config.yaml
qk_norm: false
init_std_o: 0.00533
init_std_up: 0.0292
final_lr_fraction: 0.05
seq_len: 256
steps: 6238
dataset: "wikipedia_en"
MLP neurons of a small language model. Each row is named by its layer, matrix (down: output weights) and neuron, and shows model dimensions 0-127. Each number is 128 + 32 x the weight over its row's rms, rounded and kept within 0 to 255. A neuron's up and down rows have the sign that makes its largest values positive.
A block is one neuron, or neurons of one layer that tend to fire together. Before each block is what it responds to, as a language model described it from the Wikipedia text at the highest values.

Responds to: Hyphen inside names, mostly after the Arabic article al/Al (al-Qasri, Al-Nassr); also weaker on mid-word pieces (Marie-José, self-help, Alameda).
L9.down250 [132 130 106 162  82 144 113 153  93 162 114 132 124 121 178 147 162 167 127  67 118 158  72 165 105 114 110 113 118 159 121 113 138 184 118 154 125 179 135 132  73 124 101 121 122 131 137 128 129 121 175 164  70 201  96  89 133  96 147  85 143 185 131 128 164 145  71  58 139 142 150 172 146 146 111 167 127 199 127 112 106 166 160 118  81 152  99 120 160  83 159 105  78 116  68  78 172 187 103  84  85 102 112 126 142 151  43  95 102 132 164  86 103  78 143 130 140 117 112 107 198 113 148 128 133 121 166 135]

Responds to: Mainly "well" after "as" in "as well (as)" additions; weaker on random word pieces inside names and words like under, just, every.
L9.down130 [137 134 158 175 149 109 146 118  83 130  98 114 113 140 121 177 165 147 148 108  96 110 143  98 146  88 156 120 154 105  92 149  52 160  75 143  92 116 141 122 115 123 130 120 153 146 114 150  95 142 159  93 136 130 168 132  98 116  83 131 123  42  95 103 154 142 122 115 155 136  99 145 149 134  86 101  85 144 123 121  76 146 181 182  90 104 181 170 126 117 110 145 156 136 125 102 118 124 169 121 130 152 158 135 107 169  83 197  87  95  69 151 140  95 148 121  99 101 101 121 120 165 110 143 135 130 165  83]

Responds to: Opening subword pieces of words split across tokens, especially "dis" in disbanded or dismantled, "sq" in sq mi, and digit pieces.
L10.down58 [ 79  95 189 148 121  87 123  89 135 145 125 133 156 119 101 103 134 152 110  88  86 146  70  61  87 157 156 125 163 187 167 167  79 136 136 182  98 156 129 190 163 184  88 130 185 113 108 187 127 137 162  80 136 164  62 129 130 107 131  42 182 127 106 116 126 127 185 132 137 115  93 134 152 155  92 159 146 149 106 169 109  60 102  61 106 176 133  95 131 101 158 143 102 147 142 150 146  82 128  88 124 123 145 110 131 107  87  60 108  33 151 110 171  85 116  90  79 115  78 172 132 159 191 105 110 155 125 129]
L10.down95 [106 100 138 130 113 207 141 120 137 184 225 140 126 106 107 102 115 126 118 104  85 178 164 203 125 172 112  97 137 105  95 156 100 136 152  98 164 174 155 179  99 139 147 152 126 139 157  93  96 132 180  79 146  79 174 125  94  93 110 152 110 152 148 127 152 175 111 104 139 110  85 109 125 175  83 107  88 139  45 128 134 130 148 112 151 139  75 120 137 124 189 151  70 175  79 152  99  82 154 148 104 161  51 105 149 127 129 152 147 176 113 104 144 122 183 140 139 162 129 161 106 112 118 139  90 134  74 128]
L10.down112 [ 98 107 138  91  95 205 155 173 143 141 118 165 132  70 154  79 198 111  61 109 103  92  88 133 129 102 109  96 167 153 112  84 112 143  97 134  90  98 120  76 119 143  84  99 108 158  68 142 128 139 147 109 104  96 160  83 172 127 151 159 143 119  88 110 175 117 114  75 133 117 137 138 135 113  95 181  95 122 155  85 114 137 132  90 119 113 134 127 162 116 140 134  85 179 166  94 153 123 117 140 169 132 141 147 173 134 135 153  62 136 110 167 161  71 148 184 117 117 107 108 137 125  82  98  33 114 125 165]
L10.down200 [146 154 196 151 119 195 163 167 180 113 132  94 158 120 132 141  98 175  84 141 181 150 151 119 106 104 118  60 119  82 124 145 139 178 125 104 133 101 110  80 150  86 145 125 133  83  70 166 114 174 103  88 118 122 141 144 169  73 169 141 116 132 182 110 130 136 111 124 121 116  60 150 165 163 161  85 177 185  99 144 143 133 165 100  97 172 113  99 114 173  92 103 125 200  68 174 144 135  41 153 126  95 120 141 142  92 149 133 114 161 150 156 129  97  80 160  98 115 151 109 152 103 142 102  63 134 119 193]
L10.down234 [ 90 146 158 119 111 198 138 142 112 153 131 110 130  88 114 169 115  81 168 127 102 125 122  40 141  73 129 107 152 146  92 159  98 124 151 150 114  92 132 173 105 131 104 156  73 138  98  96 160 210 199 160 118 150 113 117 154 154 140  90 155 131 117  93  99 184 160 158 178  98 112 132 139 126  67 138 169 131 156 156 152  87 138 139  35 128 163 144  94 102 100 131 165  95 123 134  88 141  94 121 136  96 127 121 167 127 158 149 121 118 133 177  92  96 126 158 194  98 152  70 121 129 181 189 150 166  41 110]
L10.down379 [115 152 123  95 165  74 149  85 148 146 107 130 148  60  88 164 104  93 132 151 144 104  75 104 119 105  92 162  77 147 125 162  95 123 160 120 122 135 137  61  90  79 126 101  88  97  95 149  82 128 122 131 166 172 101 151  80 155 124  77 118 133 102 141 152 105 103 106 146 130 143 112 106 166 156 140 111  58  97  67 130  76 112 171 129 138 115  50 174 120 122 113 136 116  84  93 122  99 145  71  41 136 144 100  98 116 116 108  88  44 168 155  92 106 164 106  89  98 153  96 123 104  89  90 174  84 128 101]
L10.down419 [139  81 113 136 129 168 157 154 114  25 131 140 166 184 129 126  78 134 165 175 103  96 138 129 157 167  74 143 196 141 133 114 142 120 137 100 159 111 141 110 103 137  79 199 102 123  86 121 137 123 135  88 103 119 145 138  85  94 124  69 142 140  92 155 181 107  81  90 123 139 116 134 112  18 113 155  93 147  87 138  97 109 101 179 106 128 102 104 152  96 128  92 111  44 112  56  86 161  67 149 163  96 187 153 155 116 122 145 157  64 147  99  85  77 179  76 136 154 142 171 133 172 103 133 136 109 120 114]
L10.down486 [102 121 133  59 204 190  98 150 119 129 109 158 134 140 119 143 177 172 133 127  80 177 112 103 132 131 133 144 150 203 123 150 119 104 126 107 109 104 129 102 109 164 149 139 167 147 141  90  97 121 158  99  67 122 119  67 123  72 121  56 139  97 137 115 115 122 145 164 205 116 217  85 123 134  72 107  96 167 104 117 213  58 164 194 112 100 195 119 111 107 144 148 135 121  76  83 167 152 112 104 140 161 157 157  89 147 125 105 153  92 144  64 110 147 206 140  69  82 104 116 152 112 123 104 136  78 139 161]

Responds to: Hyphens inside proper names, above all after Arabic al/Al (al-Athir, Al-Nassr), and also Coca-Cola and Congo-Kinshasa, plus some mid-name word fragments.
L10.down78 [158 125 126 159 154 217 142 178 105 115 171  28 147 139 147 143 156  86  87 154 105 119  99  81 126  75 132 148 121 102 126 152  87 149 105  98 102 136 154 137  73 164  92 150 154 180 111 138 102  76  76  87 131  85 123 128  80 155 189 150 131 109 116 135 139 105 105 131 119  98 118  99 167 166 104 193 110  95  99  75 183 116 133 106 145 168 127 123 151 160 123 132  61 110 100 165 139  89  39 129 165 107 134  98 121 124 129 127 113 164 167 113 176 163 121 173 102 104 105  58 186  89 131 162 168 127 172 118]
L10.down131 [108 160  75 150 109 140 177 155 119 128 170 129 136 121 108 151  90 167 122 111 132  95 135 139 102  96 123 103 172 121 127 175 100 108 146 137 128 102 182 159 141 203 147 123 119  94  75  79 143 142 206 100 115 137 156 100 136  96  97  63  81 147 148 163  77 132  93 180 190  78 164 157 211  92 178 137  90 141 144  83  92  46 128  77 133 133 209 125 141 187  93 145 159 138 130 159 161  77 129 151 110 122 105 114 138 123 106 107 117  98 116 142 160 172 108 173 131 222 105 136 183  70  96 151 129 142 129 132]
L10.down161 [168 132 116 123  60 137  87 109 118 153 164 111  70  84 125 139 103 135  67 126 158 112  81 142 123 125 143 142 109 119  34 143 130 163 120 149 165  95 118  90 121  97 100 118 130 109 146 101 159 130 157 158 151 168 125 111  77  80 148 113 143 210 100 129  82 150 101 123 163 169 140 171 135 154  92 145 151 140 130 113 143 103 185 139 141 182 105 131 118 137 163  77 149  54 125 117 115 129 112  99  77  56 149  76 105 132 108 137 188 200 156 111 132 134  96 172 223 101 107 130 133 160 123 171 138 163 121 124]
L10.down433 [ 78 138 106 172 188 107 124 160 184 178 157  68 182  99 145  77 172 144  86 161 161  74 106 109  68 159 118  78 100 104 140 137 110 134 126 179  91 108 138 176 187 155  89 106 152 134 147  83 136  94 105 165 202 181  74 103 118 127 119 148 142 101 146 101 126 153 141 144 124 171 106 110  98 172 147 131  95 120 134 102 107 124  86 157  94  94 118 143 120 123 109  75 123 121 118 109 104 176 108 151 136 155 129 104  99 159 113 136 131 136  49 167  90 136  74  93 151 131 104 122 146 156 113 167 119 111 102 133]
L10.down457 [108  99 168  82 127  87 113 155 114 104 102 175 104 166  93 159 114 177 116 173 139 109 136 126 177 136 110 119 122  82 137 103  88  56 185 170  84 147 137 139 132 168  82 121 112 145 158  99 104 159 185 176  85 139  96 126 143 157 116 121  83 114  82  85 158 138 160 124  73 146  85 129 116 119 153 148 129 159 105 100  78 126  94  53 119 128  99 154 147 110 108 113  90 131 170 166  91 146 154 115 123 115 178 119 119 173  75  79  48 120 124  71 144 191 166  91 111 142 126 113 103 111 143 106  83 125 128 132]
L10.down472 [146 108 187 119  84 147 145  56 138  56 178 158 115 105 139 167  96 102 157 203 101  82 131 134 135 130 153 166  90 107 150  79 115 151 199  63 137 112 122 100 116 190 129  75 170 118 163 179 140 142  72 117 175 109  66 158 141 148 106 208 128 155 103 178 101 100 151 169 152 140 136 116 135  95  84 101 161  95 150  79 153 149 120  95 115 115 122  83 102 130 193 110  98 104 170  87  91 107  81 168 123 131 174 128 159 167  85 115 115 116 109 150 110 120  96 135 191 141 125 139 166 101 138 125 107 149 159  95]
L10.down490 [109 141 171 119 110 113 169  86 177 129 114  88 196 122 146 188 106 119  99 131 165  52 118 158 187 164 136 138 158 179 157 174 142 111 121  97 161 161 133 154 149 119 198 162 135 181 107 129  89  72 141 132 106 116 142 121 145 147 151 127 102 134 155 174 120 175 139 117 163 140  65 186 135  93 125 126 138 122 204 165  56 181 135 136 142 150 190 133 125 135  78 112 157 152 128 187 123 149 160  79 153 157 124 122 133 162 171 118 162 156  89 128 156 164 115 110 162 141  95 143 132  81 146  56  54 141  81 106]
L10.down505 [119 171 142 159 140  85 117 141 162 125  67 148 130 186 122 114  79 131 133 139 136  98  93 150 109 147 184 140 114 149 132 112 160 147 128 136 165 168 128 134 139 148 127 160 130 179 142 138 117 154 128  96 192 139 175 143  98 116 129 180 101 110 146  89 136 214 117 157 121 121  89 116 137 137 172 109 151 154 150 137 141 112 137 161 110  93 166 165 149 154  53  51 185 114 142 114 127 117 115 153 127 116 146 102 114 124 162  66 155 129 115 118 152 189  99 106 160 148  86 109 136 106 138 103 122 155 126 165]

Responds to: Unit tokens after numbers (in, sq, mm), first word pieces of infobox fields after "- " (Clade, Allegiance), and quantity words (each, approximately).
L9.down65 [122 103 149 136 142 186 161 154 168 148 119 138 103 147 134 131  84 109 155 143 169 124 106 124 173  92 140 134 141 124  98 163  73 125 168  85 127  92  67  84  94  79 122 116 135 119 133 158 169  77 154  90 157  88 126  73 160  84 127 115  86 137 118 127 112 141 121 124 159 115 112 164  68 146 100 162 113  96 106 132 169  86 133 113 139 118 131 196 161 133 107  66 146  73 107 122  83 100 112 116 112 140 146 138 112 114 106 146 148 138 128 152 116 183 128  95 153 109 146 111  87 130  90  90 111 140 167 101]

Responds to: Middle words of set phrases whose ending is predictable, mainly well in as well as, such in such as, known in known as; also inner word pieces like ca in façade.
L10.down51 [ 57 138 156 145 136  66 134 140 112 135 102  96 101 155 162 155 136 145 181 129 123 109 186  78 148 106 106  91 103 138 128 173 147 102 183 132 134  94 112  97 122 201  94 125 137 164  84 145 118 158 136 149 118 183 109 100  88 101 119 180 148 234  82 117 209 147  94 155 115 149 188 101 158 147 132 143 105 134 102 132  52 161 161 108 138 137  89 154 124 146  81 145  86  56 117 139  94 150 145 171 124 125 110 181  93 109  35 146  96 129 100 122  84 115 155 131 212 132  81 118 153 144  93  63 171 217 148  98]
L10.down104 [163  51 139 111 119 123 101 110 100  88 148  62  63 140 158 157 160 123 116 115 124  98  91 105  86  96 143 138  86 149 145 116 128 106 127 161 170 165 124 150 110 101 109 110 114  73 148 152 145 117 120  72 140  84 137 162 108 124 115 109 139 103 166 101 203 116 157 201 111  57 133 127 115 121 157 139 151 167 164 152 161 167 133 157 102 156 130 167  93 157 104 142 142  76 207 152 143 110  76 159 107 204 146 134  94  87 160  81  97 130  98 115 126 160 148 127 189  87 124 120 102 131 131 111 160 118 194 107]
L10.down183 [126  70 153 118 100  74 113 173  81 136 129 103 140  94  57 120 106 144 141 106 143 124 151  75 158 170 107 123 106 124 164 133 147  99  77 165 139 115  69 180 101 124  76 157 155 176 117 158 138 111  79 200 129 156 202 133 122 137 173 156 112 127  87 171 174 118 160 113  98 127 196 127 156 105 147 132 106  90 133 110 124 130  97 136 143 122 198 175 146  81  94  96  91 145 150 118 165 130 130 146  99 170 119 150 125 119 112 142 142  89 144 134 122 125 152 126 161 105 147 129  95 163 134 106 102  84 125 118]
L10.down195 [103 191 130  93 145 112 102 139 154 132  99 123  96 116 144 129 134 137 126 168 163  65 135 149 104  86 149 117 146 175 161 133 111 135 143  99 112 126 125 119 142 139  61 110 176  89 136  85 149 143 165  97 162 147 189 139 124 134 133 117 119 207 136 167 152 122 183  60  88 101 100 112 152 149  90  97  72 114 173 121 154 128 128  88 160 172 158 109 129 149 125  90 129  86 177 166 143  68 162 112  65 127  84 171 146 140 151 102 188 160 104 176 105 180 100 111 126 150 150 120 176  77 166 140 136 115 193  91]
L10.down265 [124 109 129 157 145   0 137 163  99  84 107  44 111 142 132 134 173 124 134 132 149 111 134  98 127 156  83 107 122  96 115 147 138  61 148 121 139 104 119 186 114 173  66 155 155 143 106 142 152  95 183 105 117 126  52 157 153 105  90 161 178 210 135 136 127 112  92 166 109 158 112 111 153  86  98 112 154  97 145  43 164  96  97 100 143 104  71  98 160 126 122 100 145  89 119 122 119 171 111 186 124  86 165 112 137 118 126 143 127 144 110 126 144 140 176 130 138 112 145 102 109 129  97 160 151 135 121 141]
L10.down395 [116 133 183 122 112  88 123 105  72 212 105  94  73 135 158  92 107  72 106 114 150 101 180 139 136 105 121 146 151 134 112 160 153 125  88 142 117 130 145  82 127 136 123 102 156 117 104 156 120 144 155 105 114  88 116 137 128  70  84 136 149  64 110 100 109 177 158 144 115 183  77 111 156 133 149  28 155 115 142 110 107 175  93 132 140 128 147 199 112 109 100 141 138 125 111 103 173 119 195 124 157 131 151 129 155 102 123 130 136 154 114 173 153  86 181 160  48 144  99 149 122 143 113 127 118 140  82  98]
L10.down470 [113  89 153 120 135 101 133 171  94 164 110 148  78 155 103 142 136 127 105 143  91 120 120 105 134 145 131 177  75  90 127 150 135 144 134 138  92 125 159 116 101 157  91 140 149 124  84 120 128 132 191 143 119 106 131 126 186 126 100 108 223 181  92  54 141 142 122  90 161 176 106 132  88  93 134 137 104 109 110 151 145  47 167 115 111 109 147 138  97  94 145 111 142  93 117  43 178 190 166  86 148 114 162 159  83 126 166 126 144 167  87  89 135 131 183 130 116 166  96 194 173 110 124 125 175 149 103  77]
L10.down497 [138 181  80 156  55 117 100 114 153 157 151 130 124 170 115 133 109 170  60  90 137 117 164 126  94 125 121 135 141 128  42 118 167 128 109  97 141  96 128 103  94  96  84 110 130  91 139  54  73 103 193 155  87 179 143 127 101  95  31 134 126 179 117 118 150 153 113 104 144  87  47 128 142 157 154  66 114 132 119 104 126 137 152  95 167 154 124  80  86 150 160 105 116 152 117 139 117 152 164 128 107 137 142 104 133  99  97 164 155 157 111 151 132 135 131 131  82  87 168 118 133 130 127  70 182 132 140  86]

Responds to: Mainly "well" in the list-extending phrase "as well as"; also predicate words after is/was/as, like known, used, learn, plus scattered word fragments.
L7.down9 [116  72 117 155 129 127 130 116  86 109 126 117  99 121 132 162 164 122  82 142 144 188  69 139 186 143 140  88 168 202 148 142 104  99 135 162  65 197 140 128 127 143 120 109 191 128 139 133  88 132  76  82 111 133 132 104 133  69 139 141 116 161 140 123 104 134  84  86 131 120 123 114 148 121 131 106  81 141 151  71  79  94 155 180 113 162 185  88 154 123 131 125 109 177 149 108 203 108 132 156  94 139 134 121  82 120 112 148 137 112 139 136  92 127 118 198 134 118  55  70 114 129 137 125 164 171 164 120]
L7.down49 [120  88 176 122 162 123 158 110 159 145 101 172 135  85 137  86 123 135  91 113 165  97  87 130 101 152 127 132  89 146 149 120 173 151 126 169  63 146  83  99 124  61 118  87 172 104 142 103 149  72 201 112 138 154 102 109 116  62 135 105 162 122 108 110  86 148 124 128  81 108 126 130 150 115  98 195 122 132 109  78 102 135 140 166  65 129 113 121 123 102  90 147 207 115 109 150 172  81 164 157 137 124 147  89 178 150  71 230 146 145 184  77 113 196 156 119 150 126 101 182 131 111 134 148 165 131 108 126]
L7.down132 [154 123 144 187 103 125 149  95 114 155 154  98  92 131 140 158 139 155  95 141 158  97 168 112 143 150 132 133 158 141 107 175 143 123  87 174 122  73  96 167 124 194 164  87 105  99 160  94 126 140 147 120 203 161 102 128 142 115 118 109 125 152 126  84 113  84 143 170 159 123  95 128 138  94 121  95 154 137 107 108  92  80  99  57  98  98 138 131 173 121  90 105 211  97 100 141  80 159 124 149 153 135 116  91 136 123 167 191  85 147  64  85 134 157 100 159 163  56 130 132 207 153 124 134 169 105 117 102]
L7.down168 [173 109 121 136 136  66  96 138 145 139 160  79 115 117 157  94 149  65 112  89 130 120 151 148  99 106  80  99 131  52 107 157 146 105  74 159 155 109 131 125 125 138 113 120 148 127  72 108 104  66 133 186 161 139 127 111 123 124  93  75 163 110 131 105 156  74 116  83 129 151  97 168 166 133 120 160  93 136  99 130 184  99 156  80 128 127 107  83 139 154 151 171  80 142 103 137 102 118  93 108 111  77 148 134 140 111 115 119 110  81  77 164 161 126  71 122 135  85 147 152 130 149 160 150 176  93 170 118]
L7.down171 [128 126 130 128 115  77  95 166 117 168 110  92  70 110 105 121 151 143  99 168  46  99 138 131 132  84 123 191 148  98  84 137 104 152 118 142 113  83 171 151 120 135 162 124 140 144 118 134  67 160 138 125  65 141 207 137  88 146  48 142  57 141 117  60 128 133 128  96 143 127 130 108 137 127 157 196 103  91 164  92 116  92 122  99  85 163 122 119 103 134 100 146 152 102 143 142  91 135 120 129 155  87 151  90  79 169  60 152 102 132  88 153 125 128 139 125 158 125 126  57 143 176 140 126  86 140 135 100]
L7.down231 [145  93 144 119 106  66 139 137 131 121 135  90  68 114 155 164 103  68 155 116 120  75 137 107 174 141  94 139 150 128 109 123 112 174 101  76 107 153 166 114  77  70 192 109 136 117 144 147 156 112 118 119 203 183 118 166 137 156 183 126 119 109 128 155 119 156 180 133  90 163 124 125 105 148 155 135 137 124 191 112 180  77  47 128  66 112 156 113 153 156  66  90 100 174 164 103 114 186  86 176 107 127 114  71 115 189 163 126  60 166 128 133 141 118 139 112 102 171 183 126 160 150 131 161 121  92 117 139]
L7.down430 [127 140 157 128 100 163  91 106 160 104 114 166 131 122 150 154 147 159 156 159 114  88 194 186 184 116 101 119 124 136 122 131  74 129 107 133 128 149 150 165  72 150 132 159 100 158  38 142 117 135 144 168 132 123 141 135 175 169  93 210 135  81 149 127  99 169 100 112 114  72  92 157 105 128 113  90 132 143 122 114 101 145 116 137 154 112 159 114 167  70 172 142 118 178  75 124 141  92 158 103 101 133 117  90  78 159 155 118 126 113  89 111 143 106 132  89 175 100  60 129 125 114 229 139 116 124 173 118]
L7.down507 [144 131 100 112 121 170 136 151 109 202 134  87  58 152 203 136 118 128 122  73 130 150 136  65 167  73 131  86  93  97 165 140 165 165 115 162 143 182 173 162 117 107 119 110 177 135 124 138 168 125 127 126 119 103 131 113 197 172 152 138 105 143  98 108 119 114 161  46 134 196  95 102 163 192  82 130 123 125 124  96 156 114 102 145  93 176 162 106 121 208 168  66 164 107 121 176 106 124 132 125 179 121  97 170 132 147 122 140 129 137 154 120 136 133 149 167 135  79 171  95 168 109  69  43 125 119 113 116]